config.toml
n_layer = 14
n_kv_head = 6
vocab_size = 16389
positions = "rope"
rope_base = 10000.0
lr = 0.00119
weight_decay = 0.2
grad_clip = 0.5
dataset = "wikipedia_en"
MLP neurons of a small language model. Each row is named by its layer, matrix (up: input weights) and neuron, and shows model dimensions 341-511. Each number is 128 + 32 x the weight over its row's rms, rounded and kept within 0 to 255. Numbers have three digits each.
A block is one neuron, or neurons of one layer that tend to fire together. After each block is what it responds to, as a language model described it from the Wikipedia text at the highest values.

L11.up16:145086209117169117115115130115104120095177148094148112150110066132115189065117128121118128090160168144135122147175138102080204139139183094200145179160097154106121115179089164089162162089107112093128152119126133107098170139139127108147157105130174095057144141108091127113146119071114086145160160131161115161201124133121084158124131096148193153168142126103133166140101126100128152128108139182104115109108102112145141105099157164176096044225105118184160130190123140212078135125146127100183060184121145097111091125159
L11.up90:132137110143139104104136130155160157111155100196061068120099103118156149098132136141089111020145106090142092113111142112102132086170127095097152106141089103139113157151120197131154176101178123104143133170135174105098092079092102135188119136095105091154132116106155080111124087124129090131094067125147154161201087119139141116147106143095107090134078145078079148112140134184188129128164107160096124131129153113103069150146107152131099086121109158144098107060122125107133111158128167170123109134106136172164186147130
L11.up501:134123140192105108116127130134123173191120145147127107124065122117136156102169101136119140083139122130126046117151095099185127142110189123094129095111120129136140089154126134133112173100100147151145185159107122130102097148155110153193182149038147172143102190157128152142133146086057221117129073105099141074189105094115128128141170127137132155117078100094067150129137117103087159077177134170153124162185125081134051127136153104137132108143104141159165128163107163135121114139133079113135144127139143117098078180174
L11.up870:128144122086088104053146091218136169160098170131079105141131092142085123072137140122111100095112137098131136172156208134115113094126101102086101178097117151174121123125078181172151173133108116082113165181085154132162127145150117118114168142127107122143090130157108106151097119128113100158112056122164165099151080103153133168111083141119169151118110119086123114177142108143191109128195110138122066148126145081095135138139157159109151115127107181057147158120054118122155143138126131085108128140132099164122127115127
L11.up1283:136126130074151145118173134151109145115139154157122096149150159099134175135125131159136146054146113093083122152194174126124174130145076103174111154126085156122157171119088122103127124115101094157117153110125153157166105101149155140126146120048108093149176101123109146140150149135156062137146157140092113154172177098070165176154132084081146107109152092112096127138102160178118117158102165134068078141159104145110073148140135160134117148203111149084108091178128137162190156105096121098129097177137121115049108107109
L11.up1505:155146164129109078137115136107099113159090107082096113156123103125146132134100134084112179074137139094114029109135182183154116068126124129135146159139130144155119163213052142163143121102159087130165148090093128111172158164102133132146151152110123131166164106091074228132133133147111111062107107079058096153180123129106162170143050090152147137182080149106119096170124171145167096097080144142160121094137148103129154114110180119143095163153072144097094128153134140131128160123099091056126090161106149092137132086098
L11.up1741:171090125095112109167101112162093120122117160143126106122133147159093140136117115157126139108122119101110062129144165127149095096076144127117120155151134131157164140056087131157117134102121144115120111177102158154108102156095119188125155121141090132084125114118151157146083082129150124184154107161160159168126146117140131015092105101066136121160123117084098146103094135134139138150189108163159124115114130110132050124137110147141134095128092179111107117131135095050084142060158121080130154180129153137145111140138
L11.up1893:142124139140142063118097111137107031118118126161151100139118105102104130126128156140127082065100142075109137108092144113178103059128145091126118102142109136074105131158114207144083120123171119106156144101086134103136094021103084172156121204098160122097134129158075102126126137162074188139159067047158084166116119114168152158090099117109145156147124126153059136120114167130217169138169130126106192075105139101110109141175127245111125112098104147088124153129134083118085114108141111122152076142177147169090147155111
Description: Final word-piece of a person's surname or other proper name, often one opening a biography or sentence, such as Bald-erson, Trot-ta, Mor-ais.

L4.up236:127103152126136141101155120120151117128117143148089111081133070120140182094127076147116112055189143131139099123118149103125180127086143167126166184174100116095139102183108109090131130136131152123074105158110165085177131134092184094189183153121078099134174118121142134111058114122162141113127133137100135148182114143125128096139078148126196070130060141135066182050129111180163109143185167089154094124135155117144096124088113141150123088168081180104092149119125116120106119126103174089147128155058152098096111072135
L4.up369:185102124119067130066146133138159077089070135150104095102120140082134184101160038120137089083185184083158032124161111065149136072072105128148086143085171116205104144136120148169112164128164163161087132138123180107162107105137166108178152124146122150175145174136154169150085134113173148128176137117090162159089146093107133122124139092110089159094165164212146145123117132105135135183129141161102097094139130093140127077132107188100123082141107133134158150143087072130088108096172117114163157142099104106142096112124
L4.up401:137106139161139157091135129152170105125075131168137119131080093115070186097150132154074087040221129097095088123139158134102144061081145113069144179160134091140125117170099125075157165152090138142113139136109174102138107112125134096198163168131076075118176117153122174074086131136134113131118123135117139149162096139154134140128135139103163112112153130153088177109146100167196104141141119138162127087112180112094148092092088140111111078164062157056119109142070110115147076103091160150140106164055151133078083074133
L4.up833:116121131153183093122125140094145145116121136173059109081144118126130152088082015152140096132168127108151133126155093145145178133137135143100156149142110129104185115110142099151132091145102159139077144155094165099171174147102167109140139121136073075151131109123141109145075126151151135099140151133111113101168073141086127143146117124151126100139074089173084151018183117190140118140178157058176107134138115111153047122051146132120137068111105157154096165126152117142165145075097170108152150125131121115070175043115
L4.up1067:146079176163096085197132163157143112119134123149100058157104133133102170121138127154111086074142091128089137143124207104143191087112122150117160152105068106122145116188084158090152182132104146128104137110040137090180150137119091135139183184149101142115160072121077115186086126061119153126175195100110071200163128104114132113112125147105100107172068102131129181105144096153185128146157138125127107169148176071141142144135081172128121059160142136075111117168144107109118100108116144152155118071128108121110190071116
L4.up1068:089118141138117137142106105173115100168086100129144148105115080061154164083150074111133046053153083145159145127085138075163207098116138186159146125130079096145200138175115118110131134164145178123111144143145126120148140172197136161128138132152076104148072097147155160164047177129109199177106086125101074144148106187092087119106136133170125155132138168122098153122126133150149127145131096128108065158157144126103133145074143162169105096155112154146122160180153130133155148091167100130124158114108161121116146141118
L4.up1729:116122157121128140128110144163096102152072128192114183128116105052146139139155075102135018059175152090128140116063184124099140077120112148120173125042149112151149170152118115108144166140122157089089121177116113105111130107132096098173111090131140174163104143130131109160135095153154139119157104142138110113158049148096107126140159133126140149092148114115138165109126156131153102090202147145104054123125209149147116168054093142101135089113129211128137142156145161147131125128104129119099101175094150167151111137096
L4.up1882:164135146101074090125147078149251051034149107168121095160117159173079145161171126116014126038148170091138123140123108087094153139075075105168168141094111098119097146163090139146069182150159109113143127078088156143180165127164114218193150173072081100129160138120052158116097102117187150142127132071117127190120128083112098167082153091110179112164155118127089170131112116148142200129117150162130061059107170072129158107144077093142093126169128103121092142147116106149152138154145136114113103132139151121110100080090
Description: Word fragments inside proper names, often accented letters in foreign names like ö, ă, ł (Thüringen, Văcărescu, Łęczna, Kasumi).

L4.up116:151168162101093197165099152093182129130126107155140106133173147151110109158132096136145168116166126078099093134157144102160087138111088217129143104165119134104132117136083142120096106148120151071144112154098118152117094138136166158163085145087151117089194157147117105167083153159128115153111126116124061143119139089074160090095123064116180165113136143120091138121116073109124106115146101114078079104167176203114147090125077074180112100154062139165181124134090109060114189119183174145127105112162157169118128101155
L4.up293:119128196193127132104150125151160136105101168140153132113155101113156162150133140144130110063148121153126129114170161154169128105151191094135128221108172120146121183099153112120110102155110160093088174166159075131147136062117119130140130124132138149095132113120152169189144100149171116180109123142105072140113079174093118126189124101103161064159132071131118109124145127117154150119136134106065095069161178158152102092139187091193102102155119123157111158177178167149146124107108108101114099115130196143154203110130
L4.up328:135113140118070101098112159167106106073096089122141118173090092168109159080083125166101077142091124133139152089162151115126116186151099184164112132117132089147220182105123133119148130102178121130102152183158088120130167071151163180170147177109089186137168160148093169161121151126101145177202180139154109192114055127120122151167154121134166097097128131105139196093170152110144098103115152136104107102156118097121116074129135129170112129151075140124142145103129158148102183085115115062114140110039125117125088082105
L4.up688:083107189139193192084113136097199124110096108164120178142156081143123210153086065115113135116181151153134095108135100127123136054141112218147166144129134096119178151201128132172171167147145152213115155166134089170171064071173136150132154145122069082090116149081119106152158132151125134111167118079163115141131133115139140104172186074163177144186098147116104184134196130123167131125138109183086120130150134088132127129046107119167155077160126146113158118096138100122090146056131155094174149134131183128138145138101
L4.up1140:150069115138130182116137124165142131135122104136141135102101081129145126124135126119139120054144155107142058114161170077128114034058076165179144143106176145133134138109080168145089089123160115105077156158198198108150130081120178122165127187131131165128178171134137153150097159122135122156117089140097145153118122152127111159141105060127099121119166161130110157115132114101116112127138087193108080068194180151169141079103093129159149098130109163114166120163102103135090072161100141113157123151040090082118039112106
L4.up1651:097112175130090130124156096178116065150171096117171156097128047081074126125102158136141192082107133083100095123120095122137111144145123170115221144142160117095148071063089099137135109127156118111114109150137146074114129142134139126170079099107087142145185180118150143108128145085148145109156117149173120133133102120035096134122098135139146148099159139116095174154169138149153091137068155119085105077166136113133133175121116089189136132167113162159093103076137128114122158116164129111144140153150125098131104107062
L4.up1657:089146203094107139136146147102209124147067078142132070179062118121082158098113082140097111093157102168124094044110045084104107134131075162129147116081179113175110074131104127139072150117141156093087126164071151135127135115160201160166097123109112148121181135102172105187076144144093145109125161098126109148147110108077155101123116095152153219101189117139101200126139112137122111057159153148096099069173171121149178118141076067150110150141057140137177124124114117166107122096179158149124122166098207135128109087083
L4.up1967:137126125130081120146174161151166125122097122135095167088139064152107175078175115153156161052179142054096071139169129092183147128072138133121150159121157122098096159175054129142112133144124135142140162145109158110100130107136139173135123161091094138171165120145070102113120105139093103142148133105132100131220132111091122128110120067129220162062112144163079100158169154114188109094132143119130119155119166115153149078142061124128120121179047176075115118175088125166112107153107173112120091124064136122126115054067
Description: Modifier words opening a noun phrase after a preposition or comma, mostly nationality adjectives, such as Swedish, Danish, British, also private, armed.

L8.up928:099194137157118156152113118116186122176131116154139169106114151161136167117137132078071150080107133143123088133118187105122127097108123143133089151091151089113132161131061194108154181129118175164173145237150151110078107154163153119131148127095145084058195114168128117106118156117069173125130044096148101154153098084120150132068121079160136132065139159105151132139158107092156120117158094153079173117104195093130153176092161172130095152175154132114123115061067158097113112101130086084086121138090131163166098142119
Description: Periods, closing parentheses, commas and linking words (and, but, so) ending a clause or parenthetical, e.g. "(52.09°F),", "D.C.", "on CD, so".

L11.up134:100202076123096085133039158142122121105149115088177164125109160144120090134144127120141183096188097115085085099119177075128150127127147163166150098105108097121170130107174104155184151127164115097104149114121144144133105213136117199122104184070131092118177120087096081146148156130095114125124148115191110167091083159128084116148117126159103149103191091115161155191117189079150134069100121122098217133136112190086155137159125110175083127172143137109129099181167138155115083095122108163122098127112099142172154112079
L11.up139:093098141094105116138150106147183102137130181112178185128066125166156170091141161102124171162133174110064145081094102150207128127175136128118101109120161093133147176144158208119155117166190111136110122118179142159061103168123120098113106119108100086081118123140127101130111137088051160152118079122160113120137128138152155141123132079103118104050130119143079105172174132055171142082134133164095157133134139105148115116162141126200093112094093115113181124185090127105134134108126163109086134153134141168115113151148
L11.up683:163090094074112129119130176167132066138117057185163125213059106135100135102092131064101071114112102114146081137116107146148139119158103113127169087136091082082182123089123170129158135152138096063148143158156104098074119097139153086133113137157092072114123114157129178125120079176083132142130109159096107203125107169087143148063138152133118141131144101141106094147156150077117143112128079186065130130197189167112154125170151125095121113131125086137117088107108139087111086116179110147049124149079152129089101134148
L11.up688:172141144120112187134096114126132062137130088128142209190115137154122157119111070127120127150080161136082129118125112126098142150079166117111150130076135113135170170113132134114110133140143096135110102169182140163083087114165211155123138142129122059093192181111109100166098079169130089082107091079065134174104122180112159119100078134061117174134118146148125095162150141121091149122085099177101144081146141138126111143132100152180171154124132115126160152104083138081110114107091149141092101156100153123129107082183
L11.up886:140066124109119127147112149144160115125074093147175132123053106152111169105143117047116139092084148093102143136123154111178096165147085150174135180101177070144162187172066132098103115104158162124127110175162073110096128110124109118121126133121124059109136108179109164108099111176069160147119114126160101146165083124046123137177135153076092127092122128113154117154126135098187184089124093142066131101166149111156153096066165166185106115142080166171100155190113156123123133162126098117126132172107145162150088171131
L11.up1070:112167159145169148119111103107123153119171158195141158150169114114123124135131133150143157093090172102122089103135158140137099094126198107118144136138174114118119208154080204070119143140099193188114080189104104110117125112126166096136093086138143113118156125118100079137108122189055154119116123177122153093145141150135153094113132099089199141114171124139157118161166139089100071111121081176114124122126154123135157130159125188098088128114111153138111141142105147091105141098168133119076078162123175164163170161153
L11.up1334:151127088105130094115077152126158033117144153160129121188069112125135154149116129075058174168120114083076126135099096156177164126160127120095152166097183114146135178149092130120125127161083076115183085136156141079047115151138170123118070135105141074113157113195136100143147138086087128100083121130111116111177125135092119133098113063126088094109116077092109072153101163043146135120117172171074160125141154089186132110149111129137063101179143102134108088164183132083139091085165117140096079142136162150147118153170
L11.up1771:129157143155091087110098147159118175127122119172158181133116094164114142110120129027089117144114170129151135114098135172181162122105096143148168203134151103114153190116085185112128117146171137162147118105118135155074154114159152103103170162103090100104184156187137136150093106111036168167118084142122105160131063125073122097131164137085149168104110127091137117183162159099128108119120093179096110141215181068146111108109080159173089117190082081137147114116088126092131117145160139154100136135093142098143100100095
Description: The full stop ending a declarative sentence in Wikipedia prose, including after a closing parenthesis or quote, such as "Halsa." or "(figure C)."

L4.up148:076138117153186129080152121110116080071137148176135100150097094147146182181122077129132098125169126142202184135095145126121138042178105099098171150069169073186163029132139109117235100105105161150165120085045170071118148185164094064153177181108114151088092161188123146093119175172083127090130124185146149146207135167109162130107061162093121125166087120115125129114149096121156076133069124133162146188087188068098135114138090139122106114092100101087109153103107119137151113149106160071093149101077153167114179095136
L4.up188:124193123134145101091090167158139057145092103142099119111106148104146189068102121134083080146079131141078159149169105083142166146188168169119119151153147070112175120097079183133159140119125131114144153145122110078131137156131157132087121161139068103137103191157108130115095152161097130115113182135139114133176102158161119146081074185169132145122104139136069139102148116115152118108155086097114166116181096072090132167115097159160136078109117134129234176153087098102139098148094170116124134157101154097123138109102
L4.up322:168165186177178167068140174141173091155057093119110132109119156152129202111185159129156161077121146151109180111087108125136127099139159094165097145140125133063124174144127098140168156162111130083160116183082115085115127166140064133132084123081144104104171148137114104098103126101132143151109198047169096104135117091110131124158094098091139111164133089136033098144135143127147153047123080124068150101143164119109124140163054119116154169147069202057150102145176100174099075104114165125093112095113190131178119121147
L4.up325:108194168073183127147162165092093130160146083107079130094116132151110146060126132185104111139100130175128110084200125129108164123150148136127100099158101123077165153116146120122148155157055135068099121155144129055129121130152184090145131174155119077125128170110153112171072128137135122127135096171095093119178141130172153138133138151145097113106164081189065201126110145119151089139130064111109173115177124154118127183112122144160129067138132149167150135117116164138146101071101118137128108154145177066100149165131
L4.up517:114162162116150149075147211080117103142155142143094098074127083130169115080117085186140126139128147105072104118164091133127193122096151169096111153111135091122166138098139111158182146164101173093064146183172129057129170104077172160141127138163111112154132168124157128185125129159170125102149163106118116112151043086075173134088114106144094112123086097155075168081141133130121073101161165104133117097136130103149073116091067136123155085120141167175132143133155091148101105139082153135081124146099127132082152129134
L4.up696:131140140208130155093113184131173090068091112174074122147109083140164152077104082141167074166122135096142145068127131078120141184140136164171164160163151122112191110092058080089135098101128171120131126190129109069148147146149138122110097120153152125085115146135044161188159162217070163129116140128208138172125158154148114102170085144139153128073091127171112155088148142074136110161156072112145151133148154073127083124096112158122149075153115160139154134106100101169120098136139180093083151154085144115124089095116
L4.up1369:061141167133162159065080207083113137138132123126116153132115097120168097082141131142148116179105162101079099102177069159113120111127161155122129101135135068149152170106147084125163129188092152123109139170180113100113161102089136155097115115159106131156095155105169138174143132184126122111168120076097105079154063118071183167116105134138098119130112101160045168108125128100087057123129146118125142099154125087129106153111091125124157091114127162169134144134166080173116086137116162132101116123113125174107126149164
L4.up1671:111202205103117144138115157138150116127101115131137169178156108115135127104116111092078080134119168058086150132147129158157140152107094075143126097165155129093148154108145130090185165128153093097145139085111120111141117120123083176104062099102086163111100157134079095145145129168126190101138150115139110074145047074129147133090096164138163090108125132164153162179160066085122085067106139121114106076158205091119113132112127149091134106109192192104099149092068103153124107124099168179077095182156196133123137133109
Description: Common nouns naming a person's role, profession or relation, placed just before a name or after a nationality or possessive, such as rapper, brother, chemist, ruler.

L8.up1679:127120145090082118152137105122118124149152152129123141098094127117134072117151095132120153078165124174105111121213174156124146056083122112192144122159164138172104164156101091109094168123100125102105106109171118137122093123138151142148118127096145107118122100114078132111151156152104091094099169137124116174142076131136079144144100100209178188110161155133080165154130204155135213140173149134112081080124134117134111149110121139185128095196075155137082086190102126165101166074117137084153095192129175071133127104139
Description: Surname tokens or surname fragments right after a given name, often in lists and tables, such as Dob-son, Walsh, Lee, Rand-le.

L11.up23:087186126064127150156078126184145070154058130129144102122124126114118125119162065135129136165162111157125144109121150076124123158081083137133148139139163146131137155172091098067128144194181111074133114154120145106087146121136168137190074097132125111097170119140128127158128147124124128156151188094149032197132111137138136135129079063135166145160118132129148126175137108096116148168155106169165094176174163108114113129118145141130113125149185133148085143146133114111107163153133154129173069133141102164112066090106
L11.up71:065117144086068209106127103082194089147083133151132127149123131185111100121149131129141113101194125130128168116155124081105145154063149127169165129135138127135130181145094099120122121157124084114107137104115127171123148133193178153136158097109128157097149138154090069167149111142130165099157178125134098143140122139085125112115127108157150141140143102143122148111160128119053155155139157168175137099180209125139056132136103110128116164145122150090127134156172087149114111126105091091099093086081160079109127029136
L11.up840:123081127060062170111160126164156085098139085118074127113125140188077179109208097098119135098120107095086109132165164069104134116112040107138147165150063098101116142143096138132131196121099168132119098090075175127129133138124099101162170125132143057097149111125105096129130112144094137074143087133157101098120129121138083159087182156167127142128104147123127169111132107146107114138187155126123112127145137104084150133115124135133159113183157156129146129120101148151104158112088069156076089116134106104143052109133
L11.up845:041152191053113148099144122088121102116099089127113158152142135132124150120140094101166105143151103111133147110087103104134149133146046133134164150088132084158103088145161134074102163146087141089175194113080157131147166124136102108163114115146144131116160121159106117150105125113093108120143170123174129121108077133142149094131074161210142138140161114156121139112204118116121095114108144136153171149143136125121093091146113091121129137106131143098137148125137115180149122121043089157178125164117133129157179039114
L11.up1102:090166169136107153149198099121150103092117104104126144124126143126108118135140133156102095173143076166114105126191084182195163102158128124142149139136156092161118067141103139106110164169094167122130129094053125143154145146130163140098147161110162130129141130110128127158100138155103169151190157148144104111138089102152167134099132115139176144135174046184118139090203100090141134128150133162119156146173146138141081123083104090159105101123120117136133123125138099153147185097153110173176136115147116099192143090069
L11.up1242:090156141137173160154138091106199131105103131135156131132138077155122141167144145167119199133152117125092137126167116144127166149114079077112141132086220164100118141121092106083133121150156160114147159147105130123079081105112177150170142132169111146077154145120114053112101072129111085137144116098172106138144098138085154144107131102107106169100113137201105116144141097117143170120125132158117109133179184116146104100149072148160072149144147096102124165223127126140141105097150137104168127110163156132147140058103
L11.up1464:112109178126115077173069143173205106153110159140097089110140068152077147059169113099068145129140148112077115171138104104120152166152117186125102089140143094189118166154171106103138136154113140099174192161102136133122128084175132143130097163105166090128174112130120116108081144150098180102155161079105078110144072105123117061090141143164169155115085090168092175071206126116137144090179142159147190122194118135132132137132091100124098158175107178088155097179140086203093116048126105121150136083136133122182165084130
L11.up1958:116209108130079191094147158128124093097134099131045159115085098094130113146142050146124061128161158127093088199111172117144153059156113106108118162074136125137158125092128106086154171103099183086104152166116121116120183177144141120175137129116114152113167131139158134094139129130114115155150149153111102103151100139103123132099140089144108097114151111068131108108111085157055124112076073152128122156127172150138142148143153123166167101137108090158145168128127116137141112123078169133121042133132150148113185132115
Description: Fires on the end of an adjective or modifier (often a hyphen compound or name piece) just before its head noun, e.g. gold-striped, six-game, Associated.

L4.up190:088151136125123158072060153139159106105111150114173186126023075134176081130176097116146082155156151115109098148160148072168137169091128122151133125105192130178151172136116154170127156105188147160134139153178110144076125122127126150119115168113130112121113132163115175135153176166057139127175129115175117134149122095114096118148106048141140145132134153095125099143112127095145158071137146158039136092124144100163098080109134124210136123128089100114098062167090067095119135142132186127137158119133155203141052144143
L4.up340:144137155144076160108149126110135080130144121117123100091053107149140150130168103118093144093159144105145073146126145073145176114107128124140087130082101076120133139107102188197130191097136142104141122077180148111098110097154144105162133175086094067151142134134105131131121125122118066108183146163115081124152116125050086131112147115101068186162138176096118115133098077109142127096150160119000086116137122109139084158170123162136170143104156136126098133151079071081145100176108112123074097169136172132164105157132
L4.up478:093133154167091134128144130153114109132100132115146185109081069160161192113174122074147115142168120136080100131097127050176185125104167138147099148091183084122167187135096135153108132147154121127178100156147148102098134163141139163132113193076106120082127141181148112171094155143124134137107131128140044121177062146087092145140090068120090140198136157081161138183137117088113124119156126110055085114169160135169122146121131126215147091139114105097159120141130096085099083099095096160091123156107158160135098164125
L4.up867:087210129179111157099131160152102143111170082091122155197080091130170104134100150112096125137146135121111142157154111124138154078130169127166116143087170084141146151089143141127156117130131102115156112101163118144063136075183124179160144142071119084152151166135125140122157116131039111130144148156103095119121099090119141174105121136141145164097160113084138116150102133086121149081085101172026110107139119132130144139130140180186192127079134098142131093109106100123163133181069165116087135171131171152147072188187
L4.up994:111098153050134100180197142158119055109123117128202169199114065106111097094113090154092150122141137156106153155132099161098090133115134144113124193128100131126127078139092149084128092134104149153190131117181142168057141128166128127121156160160146149051111127110089160151135114121131160102109133157175154090079098093147135207117052125142120139109117125175131170093166114186125119107148145144085144090194179133124175090097161107148076140079134145104103134155121120168078166108093171121127147086057126177100146139089
L4.up1342:078165162142128145145109150158169148169102114121159139074084088128160157052181129076165133087118075073087128096112174057171152133138160137088129102088200158118120172146081146123163113154154141110181090178088158105118147150140156162095061128078092152118104116176144113164121167159144146103071143117109101097155075137129118052124129112128124147166114125128123115190128096084144132086175121154118126088168176127112122142095127117176178124129159136088133101182103086119129098091146107152119089162135140125162110142048
L4.up1639:119118164176121134079140161121131111093041124151146126086077061137147130105078070138109083115134168144128151140142125064171176101107146145159102151099136069132227173118134136192122121117125136111121129173156125080091181110147131130145171180128127131109165145167113104169105128176085119134150123109114038128150082087063111183135113118129069177124123161087130134182127136076158080082171126146016067135168138061165117112123118174162150093129128088151127115122100086092127084144027128171108117130101167166116087152177
L4.up2033:148130116159117050122110136174168152125089142099160144170099121191101171118107095103147119115117099129150090137136166149066082120146056083178100116155143114121222144121095093164169064121178127159141112131134090146143068146098109108097166152165137126112109101115148155113083118133139109170146125130155159044152077149102145137084101137112110114135127133108118110124129105135118126130112144111131112165146139158099119088156211106123114077109173107134095121108068112134149166100135185112199116173125168134132109141097
Description: Tokens that close a span, mostly the = or == ending a wiki section heading, plus closing quotes, brackets and parentheses such as ".", ]}, (nl).

L8.up1403:082156139114126142124075166177192135177128097173159187105078088185125153129182136070112142101108159107100123123098146071106155138170166135127088184115167065130112157138077172121104151094169154117187177187099153151066127139127171173133089148121106139103134115129062163128138129125138101127112159068173083148172113130118115108060052120100139174149159118164126088127179143104100142087150072132129187111153154157136131110169133167190124134158056126083136122162083086133120108102174123123135126159128140166163124096099
Description: Closing == or === of Wikipedia section headings (Personal life ==, Bibliography ==), plus sentence-final periods, paragraph line breaks and row-starting table pipes.

L11.up351:106160175080089137131097153241166129158098093097111153111147132090097171094182107093038135112095188104111094183108099090108106120148170137139129174071131113102095140139098152166115091086161110134114107080121089147105167125113150173132198169142124070155140140159092121119078134096132097115115118127169060147142125091114096151114129098178146112131144107127151091157155111115161126107111084149112161084164167140084193128081141152171159097154167129120115113171128097137173081176115078124141095141116134118211076146130
L11.up835:134130089160132073085082164167113161175116123157226143109119078138151206144188128044122113121095103146120123089080153083088187115128153150125136168147103100098107093111123104142127145068118121110109139096134093121085169056161134147099130119089176138137148113191101123108096171089085106092124162140136156135098138128122101100108150128178109178151154136148152104115120120184185177077103118150102180168124106194082102076130150139141153148202129123108139171134108123168110136084128064153085108212167115161183096144107
L11.up1136:094164130066159157173155105091174105158126116170119132084100097116074124105147131101101157107120146146119058179136087133110174118187148140157082118128090155127119149175080218106093093135128106157133141109111119153105110116140203202145099078101085133085124139067117120184072064117177110108162112156154073128170173108161145151116075105129135084130146136125084120141198112102095130140164083113135137140139162076175102141133154120228166132159105088126148100103108103109100145128167143133094114189121132102142049110134
L11.up1405:110152135143156132097114163177177120177097068140121116082118087117066207119172154038106121144093120095105114150063140083081144116151143165152152124149144084144099182164109142096111163182155150157161115174110177116078118105111179165177105154144139076141173125121102153036092165141131096136165152106156076143159155117141144123116066124139159178172119142166107110151159121149096165116113088110115182104161133132102101126141083152164168114154125112083108128106114107181143033130106112154109131159168169114105105152087
L11.up1531:115156145195173151151099152204125141177150091130110152136121098108102171105160129022118138093118132062126134124089112140153109120149144142125105159132116143103100178184158147073139105097140100100163140134097145138135080077162112096130085182133051082123141108119134151085104101181148140110127144061102079122115151170151145107103114103130104166118041086107124156121160119092110169138152117100132217064112125145118078053103115130151141141184109163093172131093084072164141103097113152130150089194119144156123130130094
L11.up1551:105200112147108157138114156147145073145112116154162127128105117142104186127095141146168111094128144090152117148117112129137207066103133124147150198111098119170103151097090167137102168121113166142120110161116124142121064144132144103127118173122072125160157117089144160095135172220174110085175138054122157142167102091068134116099162088147139131150116102143142113127156142102089197132135126115119155113152142110097062123072125135121123119228138128135098157162088118092113105077176149083100108173112143161130135153111
L11.up1662:128099112140119111110163099083133132090128088142166149177085124070107109110113105083082141129110173102149119138076107112157123139139155147117150181082155119112107145152110169091163112098110117107128137144137188120105146136083141111180123101117102075148135091097124122104172139143082139078121088114157151140115129131163156124089146073154115193135119113087138174089140125130155153160183112133150172126123112148102097093067151107126140120188122181086118130109150115094117197084149132145127134111148111160137078044133
L11.up2015:123188092133142123149164109141108064187131081175191196152109141114132174150147153128061114091102199109148074132153076188195169089155149180173136093077153105182163171114066185095092125138111127099189112140124128152080100109092132147167149174076054084080142135137137165093121121193089081164153140081091123123114098155099092135134115076178134143169153131135122118158143161096072187117168131148090179078131191095098113086130114107203127064146057150164160130165097151121138106134135127118112092141124147179137126092099
Description: Tokens that end a unit of Wikipedia text: closing == of section headings (Career statistics==, Release==), sentence-final periods, line breaks before headings, table pipes.

L8.up981:079118133134129184152115109126224158097108151139144089152108134123115157114081098132121107154115172109112096104118154134175147131115130148201145085142190163118155169135141126105116095158180160101139201133099134123125134080158117156106092156110115142086162116103115113154083176153087115191150129034196095156164113080093133088034104100085155110100103092163110153080167169147131110066132177195130155078160210087148101069150099082117100110152107114122088144188158143148122111136094146122165118110134185149159085118095
Description: Final pieces that complete a modifier before its noun, such as possessive 's, adjective suffixes (unfin-ished, stri-ped, -vol-ume), or words like last, medieval.